From a checkpoint of a small transformer trained on Wikipedia.
Size: 9 layers, width 768, vocabulary 8192, 76.3M parameters.
MLP neurons of a small language model. Each row is named by its layer, matrix (gate and up: input weights) and neuron, and shows model dimensions 544-735. Each number is 500 + 25 x the weight over its row's rms, rounded and kept within 0 to 999. Numbers have three digits each. A neuron's up and down rows have the sign that makes its largest values positive.
A block is one neuron, or neurons of one layer that tend to fire together. Before each block is what it responds to, as a language model described it from the Wikipedia text at the highest values.

Words introducing a date. Prepositions and function words just before a date or year, mainly to in from X to Y ranges, plus On, in and Since (On 14 August, in 1902), and sometimes its before release.
L6.gate948:510505483492509485468466545505503503494455538515499487487492497513498514483509505491491511477459520479486474509473519481518489494507495552455486503489478458444504544516514518452523472484545485508510494511466451489514516491521470520497536507515464517481483495512474528501540496452502532515525500504566435513440511491502462502492476499515527541470492504480482471522533472516491500490482500484466541514477472526561512485498495498499499475540486491479560502515473540449462495495531475487497531499531471534465531479453498548460534480515508493449497494511517524499442539528516497554
L6.up948:535536500492507518501509511469490536525534528518495540507471558488498482478454496463515470491527499494476507510462547498483502497507506492486482488523489513464478513514487472485498463478510526492453497476517506466517512432478511529496508477485501458495527479533470517536489519490535541518496492515517498474514505484461519471530500498477484475530542495524548485515473495511463486544486481437488468529514474529507475517511480490473503484467487452497508500472470507479475480507492504452485518515485477531473495493461479524515491509527546540532534492514495493515488516501538469542
L6.gate1526:525510498518429484457531482492512534508535480486542516504474537487477509505513478468484528483523461504499483528515548505458463475490491481527517469480462484491526498526491481524478494508546526551497518498515508470511528530497492465539511464495510517488494526470507539524508434505435503515545502485490514474499485523509475549499463510487544497479512510503490536501520498540511502433508529488497489496532515504465491503508466515467548519508499466474537505502526518490544493518506503499500484465444500461517515504506514527497488516487513430471517537506477464519441493494479511512
L6.up1526:527522540515507503520527489505506499524476493489480521472490521493507539492504438518512531492478529509464451516529518485491466483486470580495522490544471475532516511545462537496466509498525493475477539479501543513441499513547532491520487516541479497482475505487482529546495508510488488535525513521521493505518495540500494487526484483475446486527518474519503476499494513479487496510523505474460541512468513477518448512471473467488480520482489507480495538457483470530523482533474531476494536500520504478488529514519521505449517506537481487510504510456486514506515506543520479505
L6.gate1930:562520480523521510445554496485508527512500491514520492528485493499511529509505492497499451560466519542474472517516481514471516506520463541453494515475498471511457495490444521463461518494507484543484525537522522531443489474518494474467530489508490460507558515495455520496487459488518491474538500477515511517504469507482468483482553507519462505484481475509498558483520488497510529491491443498487521526510474519524484506494489482535511475505483475472514518525518498463561469471543475508470559497494489516532517479486459490532492458497536543463497505516513447516444503489481524515
L6.up1930:474484521472479445490521462508537486497494461528554485538500521502473497520522482458490519492491517542474502526487516502507488511508467476512529537507524501508491516518463522527538520499531539477463510509495505505479537467509458534444522477464548449458494501487487528525508546479511481467537463482506506463496504493463465481512487503492483489487517495499518491507470503558484531505488451515478468496511495516520461479507477518487506517518505461512502526516537456475526508508489504539465537509484514511511514499491470482482493508474496481521447506504513469487534468474483507518
L6.gate1961:504507498504501510484459530509478517422538506508482467454537481459514514528519512512511529518512471486514509497515526475501462523505520507443539498504513538495481489511488461513444498450533470567498493508499567500454523493495485523490500533500469531525516476514493467560520489448468472525487465518511521518460521480545527511493517485490522516481541536491513517507525534513490538494509521484479479532501478490488499486520444498484474478500507460511540513498474513488515537532510495502474512546505497501516528480486476470485526537484478483477455528506476456559500525527582541516
L6.up1961:519472485532473481548507489523541544485520491490482480473475510516512487483491554539470488512498473438495433478467479516506493491529492484508521480476498502487497550503513499508447487513541507476531464496509479485530513503494474513475518514527466520515484524505501483496516449511424503533491546516506491497505493531527507534483478468522472492457490474485501561517513498479536532499531494481473494473503458496516499534492490493530487516526516518491537531515480479480515497484480483485493554508521499571478526497500489568519520463500508476507561513460500484499468492510456522470

Digits in quantities. Digits and thousands commas inside numbers giving money, counts or measures, strongest right after $ or in large figures, e.g. $8 million, 1,000,000.
L6.gate11:489436494462531509488483479540500476494508513453525480481554547527463509478523473485518541496515453512489470509476495509496525467468495499476513469491489474480499489513537498521469495501485495535508531508449521560479522488458500481493540519490516523534504509503512517485483495499478564477517524534511487489499469512493474506513523503500542511486524497444493516486498504515511495544508462495488501500476458484474525504521506476441453504520481464527495454499478530510535554504469545519497491523510488490485552535447531516512483484476481489482484520482528503513486496489476478524
L6.up11:488496519454529533523525481560553515510525528494535473518493512521470476481511490486498515511507487483498508472485530480458541486523490489492493522499522484491500527492551490516497482494518488455532505484486454494510519498511520504464505489502502511475523480480550500483523524488506536559480532542527529518540539498552494526476463519533521493481537531494504520527501532493526463473489485532512459473480479512509504502479504472490482529450475486504541468478493490472468561524537453517478517534502492484468495468541562491468498454499508478539475467548481476521448521489493512516
L6.gate406:501537510485489502508516470486546549493495510505474534446483543499472483487522483519452498516503479516518501490442476505458494480483521497522512498483516508440526498515488466488438471464519522481510503506509474513478465502467508526436452483484460474487505498489518550486476464500492497518509475535506489517479465481492496502554486483528496542550496501479461497567511491524480474504503451489476475514528480478450481500493470510502459525524534524551483464484500567504472453533513471476491472531507520495481463491500494462497446505540474485510475503495520468532453518482503498508
L6.up406:475492526476519543509530482484501512447508512514473534449510483499486473506496506480506541524520471487513453478488477531502520470491529442501508489481522526506488505509523463482487552474492529497475480488475525502535533509508500496479491519475484478482476537475494513518517516510548517500571511521495458474499490536491481480490512501499455519472543524466463478525501486509548473511493485489494535518491486499480464506496486486449484513497517467499523486500505486453442535491523538539523517517496462477462488517536504397466506523505533498511511492514537493470479510498487514523
L6.gate908:524562489489512528532545499497539454502511492460464484453516499550498448506528509485515555533496519464487478523492509488445475505492471528501475522490500493483504499487494492511460468482476495481572537497510487495510488502486482493523452536499501508515514483455534529477497526512495515490486504552496475525540506516517495554518509477501517518476518519511470475482457482513514473489543472526473486473518478513471461553460482478468524525493474531546493463479512522521520513468493514507484528535455457521451509521513485485465469531477529517497497535512576477512528563517462486528
L6.up908:493503485473535503527528501536512513498485500512508531495498509451501464472493493500464534508512519501528473547493503535484468451493539542494495462475509501503427512519525521532489516494496476482522562460432483518504515506509519474468493500500475502492493483461484519542506524510509504474508547463468467502533507481513478478489520489491532523494522521486476459486486496548461495488555458475474441528499501529460511502518497481464542500491536470491477479470467494538502533522485512484471513513485500444478524515500535481515494528535518481512506515516554479500491498535524514485
L6.gate955:500489547489489527492499466501518553495497476438469491507498503506508481514514467521529516539523466495495498499514494464490527465487508495523521498521528512498515492486488512532505536507499510520511487512513525471456524476479507505468475489479536497483470496473550483461486507558533493527497499532459496490524517527525514489488534506507485477475538520446463490498461497494506478427504470531477468488506505523527498500515484478513515509478478484499493484473506468524484505497510484481502495490525497498523493523516530460501499493495532521478510465489537504523457502529511512506
L6.up955:443502493508488458537474522491524511490481470487498467511531506488490511491495505512486517460502500537455513451511509500515462510514524527499541514485517509526500545453537499517495516552526508476513456536550514508491462463472518496467477505504529526540503491523486534481462532508510473496491539506521493469499488492515514510489535492555504458475533530504502505482550516477481494481515470471446505523491483436477526473490526478490521473462535488535526522485516500510533464477489469520504489479487504477490564480506509502493533531529517528520533522483509475494492485488483486481

Time-period phrase endings. Last token of time expressions, especially the final digit of years and the "s" of decades, plus words like season, era, war, year, often before a comma.
L2.gate1828:516480488463506520484517516587490512495474515485458488540483477487503500522474519430515522463498505508489506466466539498477450496500484510504506498506503519514465509495504520480495522465447462487556474482520457462473485545539480475479508539481528467495496507502509456523478500515548473500507455532474515501489522514506503525470525489503514530528486499456527490488512518479490493519482482508489573503513517490463492501478510500505495494497461494483498485536468501517513470497532452512494497468486506511484479485487493524467468524516462485474488578509499500505521533529491445513
L2.up1828:486504458489481513494530495491459459521482521457510471489483477433546514493505527483496535485542473457502517487474531524440493520487477486491461504518496495477505525526520506532539517476486523506498474528546500486499490485562458508463537511496506476476550488491459467509487517484482482491477500487458485461486515488536506498475505447491539520505484483490538523508488515496518519497480467547518519501504465471529487497504471480506515503485475485513470472550506549502519492478527468483482466484511465505494497480513500505507516515514465476482492539470498503481521492539490505492
L2.gate1870:486519506487501500493490547511499551500485514525545485492508511498490496499492463504471512504465562524522511504513534496494513514459456464437496542515475496516494507494522550509504520516477500526520464519510550502445470504552476501486485479495504481491522465501492516494507504468549554476552490493514512483471504524483472519454520447528493501549483507499499458512514528491506500488510438495492451490517498476500538521473483470512522552465483470537538521473491526504506480522523500510508478498524487528510500516516500466485508484508511483483495506460523468513486460514507476493
L2.up1870:514468515464485505441485476522515521529515522489498462510515481483545495492495505514481512490468562472504487477477454466495489470498541479499515498492486492505492515463496549492515483488476529524529507498511496509522448522525534520470459502521468513517547497468518516508515483508495565496452459496505491548483476442486487528506520521463497505574560457477515478524506500516494520497516450531493475502502480482484528480491493521505525450472498491454486527510501485512515491521503531508481519492514473518494481459519453526496481476478513477489509487479473501501507472500535519527

Number range connectors. Connectors right after a number that join it to a following number or endpoint, such as to, and, commas, dashes, slashes: 1807 and 1860, 10 to 12, 45,000.
L2.gate1552:471514472509450496532512483521509515573504452499454530513513523526509482517482474475508500482499534437494473444471490500500466483478520474496499492484530527478494530482490473528459539529469469450458510542542480470499512476509512528516443502498533531532513495455498501525517520558497514478508487531477467461530487486490429506483467496484511508523461459483543460454499479462494488486497481516462514514522494565479533517502487525487545538504511506488486518497481496486496523525486481501511518509522492478510469491508484487515467475519534484449462450495481499516501449474498506477
L2.up1552:500518532492472535484462469514520557529460456522419491502491511481487523542501478523451472495514493453518469479497541496509483484463516541500495529475489549528467499519531524531485529521502510527504508486507483501470500507504500517444490516504492462513507556487495541503540503479492449516474467517496505488497480498575475456464493545475503478518508491505505525469484471438535517507491471519446538477499526487474534470527532477477502471515517468489497550483484496478488479483471502466449515484539467466485481467451478521470515505500507533486522496521513492538499494471502501475
L2.gate1926:506495476544470557509476500496469497475496476497477506491492490535486502489492482451480497480508536478498507488502526513527486514498479495507473525508509528467519478545514506514484530493508442527467524515503450495481496506542537531525529529489526504476465458500502542546482542466493525517483467531453501480554461479534486493494489491513551526519529520543503468471517503486487499458474513505492493467515519438547501442487489511479495498492462482522429511529513486521555496500486480509507540493506496517481483491555518508519479519506470476450496492536510519524475494494495500510
L2.up1926:483534457488528508503444496507447499500492485446512511489521566503513492482501468463470533536528483493503497480495462535507493480465505472489486495517523507455449524505492503508486504485529468515463544506525502534542515513503505496494439469515487481452516489540530490527494479538486510499494514536485499489508526501507490493563513498504501505496458502487482496471522487484493523516455504503507492485522508454494503497504554563484488483464459540523437451479472492485507506461497475482454533458527471469503504559512427516521528498526493490467500492524485488492501486533539546492

Historical period markers. Words naming a period or phase in a history, strongest on War in World War II and postwar, also Early life, career, era, release, Age.
L4.gate209:487545472473495467425497475500523490509500509496475471527458503467517497480533492504505505494499529547528490464493512454495482529479503519462485516508496522482549498494486527518506507546490436482525495498509503476492486498530516526532505465462518539508482465453463516501513522519487508484499505482459491456458538483514491484480482474454538521521476490528494544499524519502495488489482489514550502506485469500506463465506503466497529469517521521480464514467482496490466479460502496540512519554536475481449473487526498504499516498537478526481508499494468458509483483486485529483
L4.up209:530500512506520471491488444471509516479512495505512495486472451484473479451455493522480505453490524515533504460497488472493515475532494557498462508470459484502496493499485569479465458499458514457563506523527515529476528462506518541535528517491551525455491490506490534528539472475530517491499482502486491478501546495478513503487499475479529478510481485524477523484483499491513499519503476480479488524536520486498476446476467529505474473501547540490522473458477518503511455529511480509489534504488524478492544477492518525500478535516507478522515499501479491485534488501541502483
L4.gate327:520509493504477455514513532467511514489508509487526483509456533498529476539530514518534500486547521519468492501520482479508478490533496520478504499529544503501498503514511492549490526493509473490458508518494522496495475530531449536475531494529539489520472534516482486513537475519516537514491518517483507505471488531532494482461540510503505540521498525514489559525493506528474491468501488501486474490509495543470509487511554471486481490471434497495496489484504477472537456513510486503506501519530515548541519439508501536524540501517473449469523508478505523520491520505498514494
L4.up327:492493500530481482474486508507541503519477544516490475526500483445496471554487513494463504471480549480463563509529506515449475469459486493525480544486476508522520501519462481556526513523455492516504489516498515529483520529477495537496454498506539476460473484486521465526485523476533481486547481479492501446498506486513508500517534472521485458441482508469549558509511524494508477495518478499497448506535474491478538510459530515457509526458472524514433517484508502502550535524518506489525526526482526501497502474509503468503515504520505482480502537525491479545495463479532488518
L4.gate497:513523527506456522499541490488489470524471494549517498480499505499533477486496498468528534554496536478505516447477485509504450525494460504492471533499498517494519495542499493533491500501509484501560488529505546487494459499500520465500503543531520491496509508503487529470464470510554510459516488527510494465459524487523481486492442518500542526471477533495538518545456480538520505519526461518447505508522482461479476528444488534481498516497507457471519510465514473466515471483484509499461512480497499476542486407513482499503544478472496515473503510491532445513526501485474519510
L4.up497:531548491527507505518499494473535526508505503513450489491513481480480468530505503517453503485494533504468544485485491425461462470531475517549505509520473479455517491544496495486455436501487507494511523500527501519511473482492507504505508502513501483498539463485509531485488534490529542511475519498477486497504464452489467442515524512519481513526499526513512554519479506497478516504481488513487503479456505476490534519502520510474512544560515484506510486490529512462520530532493506512441533479535450484516479493476486523536505533502525494509474458483493492481544514478520542505
L4.gate625:474508484493529512514485471529487537540482507541493510513479526499506492478461495581487486534504533446502482516453499466525467497497494492503495537483473495523524517525488504502517466482455502496526491494481544484529507530507491471485558505519496504521488491562457512545535485510529528484492506498528520486535499461522504505453475458501463473488499499521494495520494462506511517468508479469496490495494490478497519525504502501513511529506458518506464510495513456525515502520517481446516519533493513510500501512521512504499515532495453468447537468467471488502517499519480463496
L4.up625:481526507517560473473508498506513515542495526477515501531487494495530491515512472541528514479502519460502492523426513451555516477508478505504466487505534526469531517504485499500507523490475475492484551517537510479531493498431486504528487507502482467477480530532458515517534541491497472525528521502507538484474578462540499497498528470528493517471475529536522508544489459481518529485514477526507509492520501479501501484509476470530490484462521502461465511462471479521534478491505496515520519507487470494513516543551512516475547500471429467480529489487533442502548550480452479537
L4.gate1460:492487488522513494539496507499533520492507502561520504467489479497521508520487492516483512505492497467538479504504527480495510493497553484524495485492531513497505513554493500490485524460502530515501515508482494474543513503462483529527511482498502462488537492494482521519524534518434465520502484486544486508477517501524519539504535509494447430481444495495496512543548487479494502474509516516522478524560450513533501487523466469472492523511466478472537532480481520480549519498486482493435513532506504496513511517520491519519545497481530505468536483508483506515518486518486494515
L4.up1460:499513510506491489515501491521520523476490518511508476480518490529507504558529536519480503446537525521504482475471557480510468513471535497506505490520509519519494492539471486540500469481488468456543507460491498519530482527478501506493506480479545435499485486477516506492500534479470516517526517498525507470470510547481481483465481482482478487466521496520502496499490520515463464565510515536475482499480514485518455518524468512483509467502508503513480490506468496464507464465522513517494468507505499483511497517528484508509507475490490475483466507566477504556504532523518467499
L4.gate1649:536498529478505473521452452461509448497485509535464465483509516496500499488517534520506433524479498495493486457487505477471481501551511509502485501498491516501486529489510518472489514535500508504501501525554519551491476500555515509516520510494491501495485472452489515553463491507487520470503546542532531492501509506489527483498483479504478480491447488508492542472502496508525519486497527521507504462511503510518502479468471517505515495468507519478481505506473498524499479517519534541492500509490501526528536461533480463492537480508498549470492535490464496508497505487498439518
L4.up1649:500516535538491458507507506462471477501509519492471494501491528507482476483493478531480512486497518506463524491474476503477488503525483528559503524484528523502488529462496568527490448543471547509504455509520499527504534513471497509496525501473533524485486453527469533485540518514493484471497524523552544550472511468531519513510481494541445459458517497518475512499486483498509487494516535529534457524510486511515534499501502490515492513488492486437468519500474511478500486491525508524488478537459494515530543491504461523484472509506512519485512537444457492537491491479468479482
L4.gate1710:462523470501549522540492521499516532515508536457466525544504519488511500519506493456521479462567483520445506512510474508480471509529486528543476537525463471552499515500470499490487515444485530494506508557530490521489459519482512470488502472516501494506546426537481485504523521507483529466508532520498476540480499536451498475494513502520498504522478505475494506545512501513496475494464508476480504575489487552484521484512454473544464509506482484535493504506500501446581528543486559507522483508457489501502472464510522472513502504491455516410520529476484532512472485538492510535
L4.up1710:504514499509489496540504531487548499473502501523501518515485499526518491522463512512508478464520475489506497451479514501529485523496529531497468538489507530501497470492528488486495501495445478485481475474485461495502477509521497530492478471471547490507486485506505459472504464481539520474553488519455511468505506469473543502466495524516516506531499519510482492501499500495524463467489478500476500518525498546511467496493516481520427482526458468497526526518482505498526519486467500527498511518556476493497498485502482452507495528494454456491465530508471491472496454547523512472
L4.gate1857:499520539474531498519531515533537515535510508554527510494513554487489479520513517490538498479493469510487515472459466473501517472516500524464505469512511520491507529496504528491495470519515502459466530481504510470499458559489505464509507482491498536487497479504486513521439466497499489486502512503458491504504472453511499506475489520452471527498477503470471479506549505497502527518513453517548500488461467452548494526464516504490513519525498482503529529494487494501492534483490493514465457549518447437468479461527508536499532532466480498477494454479504478481501518464472482517
L4.up1857:478515490541489532463495509528508502484488522510499552520470534471532518492491474510525496526491498509488536527518502510472480481518475500465498505517461521547514506496512502501505489482514505481490521505520514562488498514478524494512501521489500496523540486489496517471497483542495526467503524522506511511490515540555500536487494514485462520491431473507507518470495449453573483479500482524508506531491548467461524492479499499494488515491524495504504502555533516482510475466486485482475496538518508502489500468488536508521536491468449521511513510513510464518511504534514472487